Weights of a small transformer language model.
Size: 15 layers, width 192, 2 heads of 96, MLP 768 quick GELU, vocabulary 706, 6.94M parameters.
Architecture: RMSNorm before each block, no biases in attention or MLP, untied embeddings.
Training: a variant of Adam for these matrices, 148M tokens, 4520 steps.
MLP neurons of a small language model. Each row is named by its layer, matrix (up: input weights; down: output weights) and neuron, and shows model dimensions 0-191. Each number is 500 + 40 x the weight over its row's rms, rounded and kept within 0 to 999. Numbers have three digits each.
After each neuron's rows, "fires on" lists the tokens most often at its 100 highest values on Wikipedia text that the model never trained on. A number after a token or word is its count.

L3.up118:483478532483507515548501470516489504503500445516536493534470514506487527512479470543482484502499513493501503504574439509549526487444514530493485491558478590488543474440476539511417497547526386430498529504459437548530475484494498471545550448552479384532475475495589523426530544483508541563475479495431428484414429499479399504535523534447512484519576506487465558480554485488559465466507481481515497491522483411533453552493509553419473519514514529492497479504432498504431470553435470497450430483468465528530421476490519548501479492534500524526607488412473462542445518539457454495
L3.down118:461563504532521438472494535513428495545476561470523503479508523506482462417567525469455456449435472513517538501513533516492513457474493455539574528515531430566461493508475550552494505484477494438456438519462456516427512460535554547577472477471487489534602524475465453536517517413493537460530507457469520465421480492540569507421482475513523461416567528561485464509535441473522527513530527520510504496477487471528512605566508552511518494563547440509478486581465508428496523509513526496516498499518534584433449473522498446448517503534533427501455467490441474486438576550512498440
fires on: ", " 22, "m" 18, "in " 14, "n " 14, "ce" 13, "and " 5

L9.up453:409621500497489545541464496440517489469477450474592522465522481490521428435520459551473518522501523568507513484485472403414550554510495540532559505520492496565524458543496503483448526513485500463486472459475565521538504512501508492442530420504519480529468500505489556446464525509488482445565477469496485504467499447482533486603482487583496542468532456442486479500539535523445440422540522433496498464511543517476447527514560527499546581509546477468486489547509506526492515524461499535512436500533513559510454508484550541458419502446614530430490486497584456551524483539565467494
L9.down453:527456449496469514518481507564492521476496457541517536579502566580525484467411506498560550494532508497520515527468564547538461522434484478508516459484503503445454525524527421454538565503491514564429514499477502487489503590443495433469464539509400550500543543423522473469509416489516513527466534535523463416509529507513472516495491488513489474527449499478527453511534477465473546498569553511540496533500556476578508401424474482535550540554500532497567477425455549525514539517487540490466507532509500418561559456414430567537575493535458482533455459485468530486460518535540524489
fires on: "er" 46, "is" 15, "en" 7, "di" 5, "ad" 4, "at" 4

L9.up43:517535483454487487583484467493495544501479478475511519475522508513535574435496525486571474491451523492445543480481467491479510479488423541506564554514547569526433490499511517537395462507479469472450562511474416495465486512518490481459540448513466550535511544517565527537534444476474518467483477488527526557484580505477485557508458435481557507454481451468484470508439433594493426509503566564431385508571557436497525494506519563459514563542567549426486468561512544474559511509442479481459559494531453509456499442516441549539515502531552523557490513455519503512485492552461471529
L9.down43:527529524514511491498577494452501484479519476505382483552581584464542499559456453522419499463506538505513429582488543435591514500512513456549521526516462546568561469586538542456498525523452459502500555521531547464447501548574519542496442503535532527465492479528537497459497484480490516533541516491474404531480472507507531415508484545530422511478544495537501482540449507492467475574508524423513543532531542525472470495532492509510520520474429440527483532578504426518484479459553543471446536420553494519553499421466525456499472490527530477527525506464532494542499448445475541417
fires on: "E" 14, "d" 14, "D" 13, "th" 10, "f" 5, "l" 5

L10.up225:516567537515492418477465472454493463598519551513511515451470566517503500506500448567489468504498556499504503541471488487502531496515533420523548504502515480503459424478492522550526515442488489555539495520458551491421535453527533571495516497451433452529518497486514468472464561528546544420467501549462490493486402476478518493521521546554515496447520478501520491511502529479427436475524532499443481552593530429538490550471525537449545544563439562405503447488501503466474473477467531463543429511535528551457528496556447594407391470500539495520491511538515426488523519503518444534
L10.down225:485568536457502486536439498532460559435527485510501513514485510549532479452570532505470567532439532527520532481493452535560496436531446459486495550467513462452474487476526563541493491560545471433519511417477488477522527448558457610513477512414445509420475451522447473421537477509464524510489577524427472547502486451469496511500521508458465472476494443454493418487439502531482492557469561525454456520448484518515557478467525507504511513537500499527503472498468551450573440501513418543546475475538540498516513449523480512513579493516466455586449491396460555498499446527451482574
fires on: "re" 22, "ri" 18, "li" 12, "o" 11, "l" 6, "co" 5

L5.up195:524529477480500500596462451484498563487472487554517473561458525581543531486501451463516538487467515551495497464486480481513476444508519511453462575498590548518469504488464497580517493524434512479502520454498503438472503500501429563476500468483435533476492494519541557554492500447450461453582476493417498548459437552535464482559559491460503529457458508470511456506464469564545462508434497533480498486548497380446488501523525509480538557568560545392452488563504483486485511481423463491475507491519501482358534514513489450526507509570582514546520494440490475522460450536505498522
L5.down195:491551456464466567463490500505551525469454514528454430538541515529473481459502534551425518473410503488489443575502544500541569487487567459538563496519460547551549510593480477478471539539496507503446497490524554462479536547516492419529450508567543497481411459511488483531529524565462474567540508438525511423510482490519499508518499491538459512448526448489482550474472459498565516482464522502483508482566515566471461545587502570484496412555535557503506555550397542506514528440566496575468447523482498530544440471460554490523489475432564482495519492481486429514525443462473494494
fires on: "R" 21, "T" 13, "O" 11, "P" 11, "A" 10, "N" 6

L3.up432:486573489461455495500522491527505421473576535579482505537530459545548594479517454491468492498494537495493501542536468496551530439460485464499449508485475473510518482583508437535403450500519466417558489515502520479454519502491460593436492446522473420506493545534549521442488527476433565482571514472461492499495454484534398485528528456486457491519532479526488506576535491530534492465487474439508442464501489467433415481462575532428354542490492540489457524497489431457521465511444469457488571511522465480503498484480535511452466482489473454525498490558470494534504543491451505570
L3.down432:386558443512478541421561492552450493458449506542485388433518494507406529489496431535580470512509511544506558499463591598500510445506427467555473472467513492591450445507544535472517478477486448511565450515510510511430456512480536487507513532484502449509530574525492557546535500511464493481505526487442524498528516502493497526528501492532492474503484518514487444448462485502578437450531551478513401540449421487481530569471502537451545463475466496439558482582547489473491471538497463515499513537478512418511542513480480543447470478513489449479458494513465481476439550473492494517
fires on: "and " 41, "or " 24, "al " 11, " " 8, "ing " 5

L5.up78:509499435558453445507492508475534492555553459479515535430562472521506465435513516460475446511514481526471478549463518489649561519481497504474494526407527425494491444573484540482480482494527487460515468519373529492521479481580465461483462519471557503520485476483513541509479531396544496506513491431565504508473544581524468500522482505533512465564533528463533540529522498580572502500546525471545497541437478543439446519523528458544475500498526514519452522502566460485454474539491504545556504498512577572474443500471513560447453509490489506470535434494498538483397458500540530565
L5.down78:447401498516466462470472522467461535494554549455572526535442503546504428442471507458533573479484535454479509555479406452532445512504515523464547502421546483528515432565444590479497463438542534451543504505573512529396502423491491493462511486424513475535549513504451429485469543488518481556542458481564468521469544528520472509481425505492530504486480495521481567507473548515504475504504591463546536470552508579491500441521560499493547488504533570476522476560483496515498521583480485503571488542481548502505482492477575490501525526463467507504402528488541477556522504487523550570
fires on: "por" 19, "loc" 15, "i" 14, "ent" 12, "ation" 12, "oc" 8

L3.up1:508514533437506523538473484472509514469580458515499544536474534482523544516502431492524494466511505507426565486597499496510502466450511389422485527508552542499528525497495441483463453527437441426523482485456492590410477461504496499559478507482493496539582480547564551522480507479436557529505487464414454466473475548514521446527542524471544433557590527501498531480513465476512529508514485486581592455518414402504479493466553473432478487458545503497509552507535461463447486542497497487506494455478430525487511464485577581538484434486502463517555494502470470530498531468453454533
L3.down1:409444534436464471503513466515479503526398487469481500473497507557530515453482470539499505516446461595499448545473515515541465456504450546596550449506529469478553477493408574545513509539459516492554511489538476519517474471495476513496465446431481456481509442483527544494504523478442503520554458443545424487384503494464420528501448506489507493477478529492449447507503488567597436480500496499579474491472494448463525583509489483466549501516526487486512490499507549414472558483498506486465415549454508540504460531463500495476529586519496501564461464480438413495506499550517443431
fires on: "from " 90, "and " 4

L9.up755:486588574490423484461498500552484488489450447417534465468481579543474530518521470517493437560481513498540527427499486455385475474474508533471496533473512512552461452482481488461524495500487483504490502476497419432482546544563509490480587446483470506548488510452521589504525547540467500451563449555453486538504473485522559501540465513528588499540479517475644490557530484478527525527538460510551543471481574505488493533535590521530569537547495589541499522512509486500545493538531509526512522483539488566492506468520555569464468505511501474447531509548543471509424477487516419459
L9.down755:558512488506507493540467488497479485510529520561442549481540546473525511461466494542556468510514508510491470494459521522519379468508566447451462522483582595494376476525517482427513571529507415492515558555541533445464468576488517450534472446493452471557487500458490463482511483547502504473483515508481524552446507474549467427440517539518511517508437555531512467516471444475510548473570540448528433541537423381470582521475481486489524477560471505435510526508475451476412479500469461547547464463482475500498488406474533495515556480535506472497453559488464470508523450481534521491
fires on: "en" 17, "er" 16, "ch" 12, "ow" 11, "e" 9, "at" 8

L3.up252:476571556579478554544547483524501474536511532481495510532508497494438551509485471582511488536450423531524562559482456480511544459520549471505450428483538510499456474482502551444500530498440384450441555486481469548547506457502481518532551468535513474506425567495505481536554463457461549448457463535441444533421436540438548551619534549493565482471566468448510462474563508465594434496511479539493543478505479492393501498482499495485528506475465541504507527511559551490509495469467520448478461525491483479475567516534407532485499483500521494460486496474529543527481483544489457529
L3.down252:477474528471516399566561471475463509497463512432475477562442489555566508467533514519473523463480513486541460474459537541543435531516483550509519505553555512396570541464531528492481473431526534490518476540531490455458461465568554531548539510483483478507547425480526505486496518446528503546531554513510548501497551461436507439503521467434482528517512562534511554544482482532523447522470473461570510474521566464454567630555510471486555541583541556493460475412521562518471467505577461503470458451542514562508499482500499561519499547530562520499548510489498478467504401470517510486
fires on: ", " 34, "ist" 27, "as " 11, "of " 8, "with " 8, "on " 4

L5.up710:474498485476475533563466473511553429555497591508483496468540561538511534457547427471464450567490500541461574509534447429508549516499492499510542475513492498503433497515447548509435489521511428482534566514496509479556464470471440517544528442504442451493504494540536524407486510462468521530490513525506448574438434548608431525492514508523510590432524453523480482563481477498575426488521532471520481532541473480525455473508484579462529483452462554543440488520506479486502482561436569509449444491502522567480514453546521540563476510473529493440565453510539513558440489534461480525
L5.down710:504530537529483468529426420506528485548524589534497512473508541537512486498526433501512476523459527544485539526531452395498578478449466419484535540491479518669478431500466543523449510562503470459523574478483525503507532500505459522492489481478476504534470522546520545435470535466421555487502465480472448544466392520521547486566510481532548514489487453501531499530513473538474424513523537449488446508494473516487465578485548530519529512469529547479454446633517527438479468526461533471537494477538513573465540444549527512517435512527532509428524482485527493544466464538472503510
fires on: "w" 53, "si" 41, "m" 4

L2.up180:570559545563459458493510533520546484523430612549530463496504488564482521527519424566496464526512533532448530496510443456529547487477490525482456518415480555519366465591499521490514526519485554445481466508490441486548515542506482509454532511429550473519522544544473582449465521448482560555507486443469418524441475526462552439564489525487483440455577513521593512536469507485520438478504486494561473501462524579451514502482536501492537501455510490518497495512544562467420529491465529548530481503524481499494451492532497492410476527456546537483460476495561455480506515524484437501
L2.down180:462509569515489443540442459534485510500468464413540441536545500528503521540483445552475405542480548489578571465530473543521511426574489522616486465502527550423498467519620579516447518509581554483488434521471457511445476477517519507475536547488534509488531462473585529461451482492491531483530490508492495525452454488432542484578476512543494498573482490474491466513469551455511491519564515514531482515499487459562557534557508463549536552565492540534476525503572481506491494411547493491535503511500461537516477506533469539448522527540518548459583524485439482460478456457521472470
fires on: "on " 43, "ing " 16, "e " 9, "es " 9, "as " 7, "ed " 5

L5.up191:491572439531467548524455512448456489528482445582511535495521467478486463465487492461491464472430506479498536550530517489546592462458435452535549553441477442479492505427492534498486425494567493518524450460476414415473577527523504544575494516570540448527520464542540540490550507530476469495545460550492505469445417584536496535515427505560445460580576488517493563544576491509527530489485563496500487468584579454490540510474545498508476563512469511519432519457510520488544467489518469466498512504518477500472466450464490460470478447442524472477576546520515531480463472549461512479
L5.down191:488514513419503468438461573576494420568487532413552458567567447568524486530540488543532523490509454434526494486484438476407501447466483447529498451509467502486493489475493422502466504464485500545504545494459466523506518526474473446476488478501468458478483523451475495559492470539471424504545537474471483504477545474508468506524471414462495578478473541444516411450511435551545533518550512533537496468481507597491538579463487482527521478491485507505429488500476502418510509463477529481572466543537483523515548478477568513605539475477447556499430477526523476467533558499553439430
fires on: "t" 27, "ter" 20, "ip" 13, "'" 12, "ol" 9, "al" 5

L7.up305:452466596479476532534467469539551512505499500510587515600532559505501495537584478469447457560525509516461556435521477452496517557482459571434480539551520428542455475488490510538503515532462507433496557475475487463478531525487482537515513468463569567527531520460495484466496473498443496456526495480464503545537473551473557468610523480554580496589458576522529516558591445505496458556493472514554519538447574466547466530470535507445597511453512486507485455543565508491496424484492488566529480510517466519515542514499487484445489481515499528440559424511499525502447498516511522444
L7.down305:536529468511489558484507518486484520448526456548461480511567572551441516511487517492455544439478492503472465519433504531532444444541519385501521473509482497517542559508525487446464466557488371463495468458466538534530495488517460440537510462527537502503509408484532469477519534479522501504457544533518478512437574415426472427453431496485501521557510482522581446413459499468472478502569462545509413527521494494471534499522577515456487482476522509557428522500552504572494486481486438525545498529559433436589502487473497572531549544572507553529523505477526501512481528512533533530
fires on: "ur" 28, "er" 21, "en" 19, "r" 10, "y" 8, "z" 4

L2.up634:487554552545467460482526533508507479555423550514527476545523516595442496581503412537536451527536536533447532475469462511519481422490556522419433519498509590477457479513504561464478500522503552453437528525520518515487521422546490501488489449463573536550426506475494548467467562459486523479483503485422491515464499526531478436592495532492545489453482507432560504556545459437567447485491501546552465496501559478456468485465465480522503487514486527563469492519479565436433479568480464543434481533496454490470454434541523479432485516441438518459465453455512465501472511484478445469
L2.down634:455472509512501449564473444558470475507484482464554483509490523539431527510395482418474460518479531522535511522528491510449457488528440469583538470497483482269539512520505460426446511521483514496477558465504435504466523504523489532472482529473504523503498532464562535483501520518499482502546473501515484482467484512478598510534474504508471466547486450477485485586509517508459482543521483516560481490598471499536491635532543435513462476533523546504491480366527573468507548494523467433503480483509483510503467508520499497460479540553491505501510535497497485509519456474460428503
fires on: "of " 36, "on " 24, "\n" 18, "ong " 10, "ing " 9

L5.up565:466478499533458477494511479432491482510576497538514517468507488501465475429538562517559377516477503471444519498536500507459518465492499458504437523480508454510499472546404599541464430532497476511536425463426524473517429420552424498496459506460515514464539550477523550472452516513476552415473517456482485518464484501527476472487458478487586533506494560450507473519506459485454422457576527508525445470566474491416477511510527557527434551570512468518514547530497488478509503524457501451527446475479473526465476378555503522434473489508501469535532542476513473566534527525465467409
L5.down565:551482466459450591519471544482525489497462448523479482448493542474463505456446519520522492509430495487512481548571465485527583491500487520486495522495535589499425525486537547538472492446485458560493483443482468567555457487458523442417494481477538440504429489537469445525510513541478492531562538514457511532458516493482524547475513482495453474522481426490428455449522500550505518481577495481507535506558528473513492554565452455564487515510457416466500480571527561475560444491571536541556456562472482456563444493436464453464413521546535493540440532499532470474525522415581478456
fires on: "ec" 58, "ti" 17, "si" 11, "ol" 9, "ul" 4

L5.up359:518544521530478538556477494551478488570548469491520484450517503496495474519485509520576433509532515549491531560520469500423543471468484414492411394480502444527425445526528541520504543511557424418564575524515515525488498418490503546538535507511493476525519545521477535477501550356501495446422456464498489487442524504535505552433469559492488456473612511519539545492574507552518489469585484459470468458555510571477454489437472497510536455506514522510479504524545449482430501504491586535505555500488538542481470518516460478441481496515522502519508516474483546534520436526516490461
L5.down359:469466507494514490488492411454428498466519473515426507501452571445493456497511451485458484509540467497549489413449513479543473517497562465492553528622495527479554594496549498489471498520552579515507527437478490476435434580456479520524465464534519428545515485467474521470548484498519502475500523499444503508443541503505531481520505572559458476537476490502539521567564478466417458553467445503491527500464553448548492606470516491461543512479436562437524524520530520451465540544497432473544486509495489515452531463466532527575526456495438465480551521539534510492584468465519437564
fires on: "in " 30, "of " 21, "In " 15, "W" 11, ", " 9, "oug" 4

L3.up129:490564426467439516560495520469475458502587493462573556566586457501505517458529492517500434501460479523406530563526537525497501474461517496497426512447553478495488435503488558486435490537475484478477533510476466532488543497496525523512447443520507546474525536524538501517529491468370513483474458525530489523408469589583488544543449557502574436449532534480447545483562488490505433508572444435463551516538471564523471485450492489492430476491498528514513563484502518435471415542476553525474532527463484531494486526516580594466517497478453493501507476495499528479508494490458496437
L3.down129:485487533510500531490507533450488502555487443486502461537510526489457427484538470550478535522451485597519504515439508479520478562565517463471511438473502480485608554504486463561474500468431476522515469473447629519458456540467534443519485508473542558502454445465489498465504525545524502554494477460502534506525558459425505477509546439549534504551511521536456491435521464481499444486529566448494497514460580515548443613551498471481526534481534464455483501440540524440477491468569461470481458443518535568541425530461481459531465558533499442524497572525517455543533488508400463466
fires on: "of " 42, "| " 18, "," 14, "en " 9, "from " 7

L4.up731:489554473501504477496479531444487465549520526555511543457548491557500491423548524502514469498415565498450484451551474481588552492469496461565477561431546472551500440472507502544465530525544437489513525525492543471437478523526498495543519470531543460513529476540594540499572591459531509491603531517501464494394466526585538503481460516488506529540507526487463590508545510504628432450575535428477507521589516506466485552498551534503516556485503520503485480521459474490489452483517522552491559490482531549466558461518458497524475469530504483540585512549461519529485515509484551537
L4.down731:498465460490454529558517553467458471519528481463494509452465487452484481455516562473539444464518487525509479535507485471483497482478523503435529488489500503577488457576440503565403463517504536428490574492462526481466470516485469415477489517438550493501486449536526476498433562419542516502522473462559451472471467499567528498445440533450585552450476451517521563514515493540586510521545474469447498504604490589586469543439483511556433478477528530449497546547526503439449454516490563483555510524524552559537514536454585471519431459477452468521501476498498480489521518492447454459
fires on: "ar" 39, "ter" 30, "al" 15, ", " 8, "or" 4

L9.up311:558467546465480431468426420488533519538492518506608502522429511525486469445483481553516528482453510536494547530494443474496520452541422387518491540444563474516468496448471476540492470551515536517465513508440511533464522457566514477433490412507487470485550490591491522539431475506535496499543446486491520575476547512486507550477511438494459407491466560476504552547489489529509530522557533523428538501560514499508487510525527486485509531488494511525448418572548500506507491509487457492503533484520603496388583465484518474472453470534458445486540533488488562495494472549567432496
L9.down311:528452455488477491514460513512543511548492481550559480501465482510486510483427493507541413449511517442456484476529509593502544497535550538460439451527533542391488452456425487520509472535550469539506508530533522504525472538489494487539520447540487551476457522558538465507435482485563467458551458521539516481383548491459486487527532568514518555485514468523540499418566532480545453577373556514494494484518489485509521475512503501514441507527442555427548492525498494570551530490565478439491488528508505497492548571455523464461601518513519474551464560534495506554545593473468486473
fires on: "al" 28, "th" 16, "ar" 16, "li" 13, "l" 13, "n" 5

L10.up671:516520501442476470504470451496517433522384515469537507512442487534497496529502536498580519556489500553429476535462516435520550497465464537495514579452582526530451468440446521522526453537460472493460541464506531479467526482515521515437514383462498567519503520487553517554434471507469485457506451497502498505489497495502463488487522489489563464467507472438442558482536478525450469568539531496439517521518502482433481482505533493507584568516551495406502431540490428484451479464366474527505577455530588499458523534431439544507517485513504500527531495481434515479499527583495467461
L10.down671:532483527540442524505502506479491519465493441588511524455546485462463491503410480551529489497452456501511456545532447540525502502512580521491553492555481496475514527536501510496467499510554514526512496504549503497459519533420525543543520533501503527474497586521531539519519566471510469544560446434438467426504482446505504497436468504528493503551569496440533522449499504542435548532453500489534467458566464479490524348509481552443478483467527479445528443555478507453499480574585463600516494512486535455546516434487441522559550507483592591533486537456574533453508521479525526483
fires on: "C" 22, "T" 18, "O" 15, "l" 12, "th" 9, "s" 5

L4.up18:504512505521504437461522483529440447524488479524422491401560539573549510486524558562559368518470521472496486526461506474529510432458528460496486483449534529560469432540422541521532489526520563501452475528425513482519418478527499470523454505524558498513475508459492538444395475459533520449457536527492476503453449573546479516500449522562522520496526497503487513576519476512621456480524585514493444484502483541437484514435539490512448497528503526499523513537507460476483490513471518500511457486502558545461534459621523519500438513489459499462500514452487484596473467460506550480
L4.down18:520423524482476434523506494527519472501501510510530464396471484557436476540473457547558479471489446499523488564520467504519458497572543538411519546448488470531509577556453483542577443465455546516536490515472557522535481504552460576478468492516496458548405457479492521469470467542508455469615491543512476449558500533490472460465505507539479501459413484524479441536607493527524492523467540468483537461600520431483538504506536513517487511509497488452541450575478479484453465562529510464521513463559527457505448547511517461483487524498493435493473519520594509494530546453494482600
fires on: "or" 28, "i" 22, "si" 21, "Coun" 11, "por" 10, "ti" 4

L9.up100:537540497580500471500528494495506524518382427487584484521537553529528422459505556518471436528473456504539495461479493486482555531518466487529480583521447500525536448499509561424513507451572466446539533430484432489509483583505527490482585448482519484578582509490490473566490525455446508436496444531497559477497470516463544483474508515466540468456491450435516581476569462485550515497531431473489541515494513474520471527529533522555512492553552529388486520530532501468504458548404488519571532473488503519506520503500462614495462454472502508503483479499539447531466523521555465479
L9.down100:507462548466481478506523561465451529475489506501547515574520505561458491479461482520546510498543506527559512464501534502493479539433471471481411514531519533545503491505515505454480448503499487511457498470517517520483508540462520480516456478554439499433472543525471509490518429504522552406482431561481499483445504528502479481471471501487509538539452457507499439421443525516437531560596541559626541558481553466489443540435544452463456497465469447506383562528455465579519500506556446519544505481569487528479504473532477441506531468469570564500465492441478442494504449499569451586
fires on: "en" 32, "er" 26, "ish" 24

L7.up245:549535485587384483574489507479476519495516550542509501552499509529528518483497472395504453498475484490456478467531465513571523498468480481540498549445478485463497499424509490530448469497555462498501453456491457516488482511524519543544603454458474459493474461518517578480565463508481449495494456518516465500444428541489447508489445494464448473586513549491530567517499527583493527551477565491513477500505542466480513468499556592525511534545471463512475517492527496499466553527557458542452437507575521495478564483448515457488522456586520569549611494524510517567486470546406520438
L7.down245:510526559364542480461546461502440540520543426457466534515530463469508526487530530563497515489544428510566534578450528480471556432511551559453439462479514477519506442494537530466463493502391515554478510518540522529509497452488481489512436505502483480492518536441512454556443464530545511533535535574448509523480497481485490532577487534470460489452515438502483420445526457432468500452465459456473526492606551527481484574447506492487502493486499550439555478461481521501489539485467551445495502452497449541510506478520520554575482513543447489488472515440462499485523585451598489502
fires on: "'" 14, "re" 13, "ol" 12, "por" 10, "An" 9, "rec" 5

L3.up572:467593511569491414510516521485540553527481417514454504476487514501460446464492497493467511480468506520502521483474498490564510530441504487460459455548572534515497502489495496535494567530477419493529493471443533493503496516554470541512514469470578445490504520528507508540462537460503547548527608544503477479467541513545445448467484531489437471495591558499534455486446484525605492546474501489476561545522452395459519511471533507494449525540492566493500504515549465496444506569464562471471485450541522559443473442472497514571476430549469468495603503464430437489508579461514465579
L3.down572:484530511471512481507420474503521478506480509523540464551490496554566475498560543547486493519466448542489471475446469502529478440435455578477539496540506494473506495469441529522438448510519506507507492494531459538473450509475474502498506484444458442444485510468606516539512482520530487463584529560512460487557485497439538423520508510599497482461382470526489435395429508544483463579533452551520424504476517480510526596437457554502471468497535438502547450472455434481519444466509499452493476568470529528478598493488533499530513464514477454453480473555528450462443486553552486527
fires on: "and " 75, "is " 12, "or " 7

L7.up10:500489490490430400517462454490525450568554486440454496482486609510513503520525477562533472517467553486484520519521488462438515457464476486445573475573578493540411495409493553509555531546474552505502543506482527556504588610473516560429524487514435579533473495530525465476424491517527505424500510506513428478472448565571508463548520460575447468463475525467480444501516485513510467572500482445493456557484484426485488523528540516477552523554461505490466477518465512466523498470460492469535489506507492529507497476537447598548478492494521492443535469458460463501467504486546466550
L7.down10:563455565462508449528424424457429551479456493404508578485437476493520484492535483469545493470504511562563508486523489564500534548534487479451485527554484413506537520441413554544428459451512568480489469481518518431530475499540532549497504525536462461454508525494525503527488520453502452511471519534496483445555546584545441536529502516460493554517550413541503538486419511516487430530542417471455459469522515491534551528540501468554506523479484456518491484487513535477564484460487461527469560467490456477488529585554490478563518550502450478490553477554441416497461486497457462450
fires on: "ti" 24, "el" 20, "l" 19, "il" 10, "re" 6

L7.up496:486524497512489466525482468511533484509534513486528501437531492541496512518540507588498456522530541493476500546477537483464566455458511450520504410528508459532400539475510465530509547553458478471498444479508564557449543495544434549494491468527473543531456495544473506479402491481487480524535524444485541555557472522523532416489521535536489461538473490475566512526479456489507499439489567493502427482501449416504480548499554515425513503489472552515446511532532499504485488544490499495563467501535528520464442431609507569485490459436584496442532555486549435544413452502458497644
L7.down496:564565495541456497560523510480505528548514534455493524443454483503498540514496498569518477505480523537573534513508495558496520483478450491426450515492504455504455522492479557595510514501491464482519484536514533550561540489508456523474516523452507448487470449501542506484440498545530515511439539454520574487466539467552502539430487458461536463530545533562517452490546531540492554422552409450480489524493475391496463486480556545477490474433440486493431515601515447489451442505561520502546476449401482497444553515547609468431516495531477561508539560502502514548486445539443465539
fires on: "b" 54, "ti" 25, "re" 11

L10.up99:480531430481503494457508454532552474543547461531511507390502516493507496492544463502533486530539536528451561507453482458480541489528524442454524529481600429538442495507474460462514505520502522535480566533469539497451510461438517563403539533470403487552541515507528486537453510486488535355572486484516444475506489447534544496511492514606560468510513478522454470505536457474438475525498532505498467466493383445419479562451517491510503503500546557527447527559496497444529492452500520525512524466533499538464502542475525556399493489525521503453566538521483471539489568491509532544
L10.down99:587504498543562496471521434485504529521500553524414477459454536463463484531475558517537460517479458518566559429506455531492514469499467564469477602485510482548462417547497540535471500553531534524445494406563499481566486477559463519536446565472484527487515505481466528476402475458489580443455478599512464490519525500538496490450501439492488564487485535511476512546457491575554485498484540476483457526468466464520499600526512459509544502508411505526538518561566472475549537516437429453529428447477529557553461519507556518517541487504531516475531504503530427499520451500483525504
fires on: "el" 33, "ac" 13, "il" 9, "i" 7, "t" 7, "ou" 6

L9.up633:463566489585461508488518509571512462451503517541465453519500463536540525372568477482519489479475594483499543575451511492519524429495392436523532498441504484527505493508477464524480491494428459459491512483485469449486535455459522484535508439499520475496472567522552549510429510452452505534541508483469488484483506483472492452519504456616517444497528478482510472562590430531484440422479519519564451578524511453489505533519550556537444508567509495457480488526555521481544476494525455493437464489595450502423516439453516481430507472508472503459517477569504437531491505464498489485
L9.down633:484421536447559512521513516477544517513508465532463529466501399483473486463539458501558552434483516515499477463517526439492492461491519445612507457532466521526464510477423529484573459509532414497549518490539468513503532555436579485461475426464436460454406480507520472530495469504502445552478520486497536419474481557488508493495527527506524465499564495488446437433446473456547526488524483480599494518479551595521466562528495513534526471572437484494497486577512490467417518528500478512521480553491474558455548498512545496514491525533537531581468466528516430531496515547473396491
fires on: "ol" 45, "t" 19, " " 9, "ard" 5, "ot" 5, "li" 4

L4.up69:509519509530505547499477452491484446511484436488486476441504531543562504483573513505523437527488475515499448561521503431492582439511510496555591550447448553533495500540427585508442500543523475505519482436399465497480501489506524517504521463461488446555505481504487555519505543499498590506462535516461423592482431505556505543505451509546474540509530505505513530574503489515562387506543509454516449530537497513540489518476519531501514543481507573525520469563573588486461497533400507552504445486463558507521465475509558507519447505480464545462531487474449476546397495472492461565
L4.down69:514495536461547435592449553503497550544493560487560478394462548493503524513521476510474507492480490517416498470526500499569490456429485490493545572490429487555430550447487513411530502406504502500474596495487434464509503554485528506483515477472445424482473535588507509514503508475521545504559458520526462507475514540523479498469479525521529463498492535562573546512568495519571492500520467421481441457566532492517504540514580509514502469496590526392469504552503561484511499527471516526519519544552507536483621529527458495451465467560496482485565533521476553505512522475521530529
fires on: "si" 30, "or" 10, "rec" 8, "tr" 6, "Coun" 6, "re" 5

L10.up257:465477462492479435519511489505565474493533500579531574518490521542545481541536492505438553506558445530439530442562435395546534563474472443527517525536512515544483486480508517528449491552462544435493528511453471493485554545446482518449535452470464576506519482506565487510455420520507495535593551486529465543471487530476536526568522439565480507429498473440499448535513463524413437553528454502496519485544481517560505513486558518510523610565533529460516490555445462478514492473443526485462540503516447519440429496518521484453459517522468524586503460521432527488466562551491475492
L10.down257:470496499538509470512440508556497576462525483477503545475518453414490440442564525455529512522453500575514491545527528560533502489553409537407533481489499460472484546505474572469553469443496534520582472519527537487611494467483482554596462573499501462420487530510537507453450485472537518517503450501510531436503544520539511568460519487467511411491528466510454536515487495505576481499457445523512477477502473490428545473529492525546497606516526477491460472504512499531446450541580510490530493514584468517498592531535456444448479509514530505428568507528512525506567536467467540475
fires on: "j" 35, "l" 13, "il" 9, "id" 5, "ip" 5, "r" 4

L3.up297:548496607564521560504508514501521461504515492539438526460544550453522514505563498426488503533528503473480486559550468453492575504461444467595557472435502556543525467530452605540400483576506424416465534461453470492535509443507465527491482488459473498512481574489536482445562516468505571471514517488522499508482461487530501529513498470489444546459501525484504503490508472520545439517485522462563520529538534535465483496523499490491528514486479476552501500525577520516524439543432561545548404507466519482475556454571554523548489524423518479374508494472511511492455442526519454523
L3.down297:525492466511477514549470509468544497509530452423520540465480513558578547471548451513481477536425543593522496520538540431465511500514428522516548431498537513637484489516488550479375502531465433449526535438470456494454543490526513538503493474447478506469437517573580542455485473464520529508498518471524539539458449539523480550512500441538499505452481513465463482515527506527493471454537477497539503496534550455468472520580490476491499475519490485562517544640491572493498483495494509549542470470549492487428416467543585545507467526502466539479524526532505504572459466559495533505
fires on: "si" 88, "was " 5, "is " 4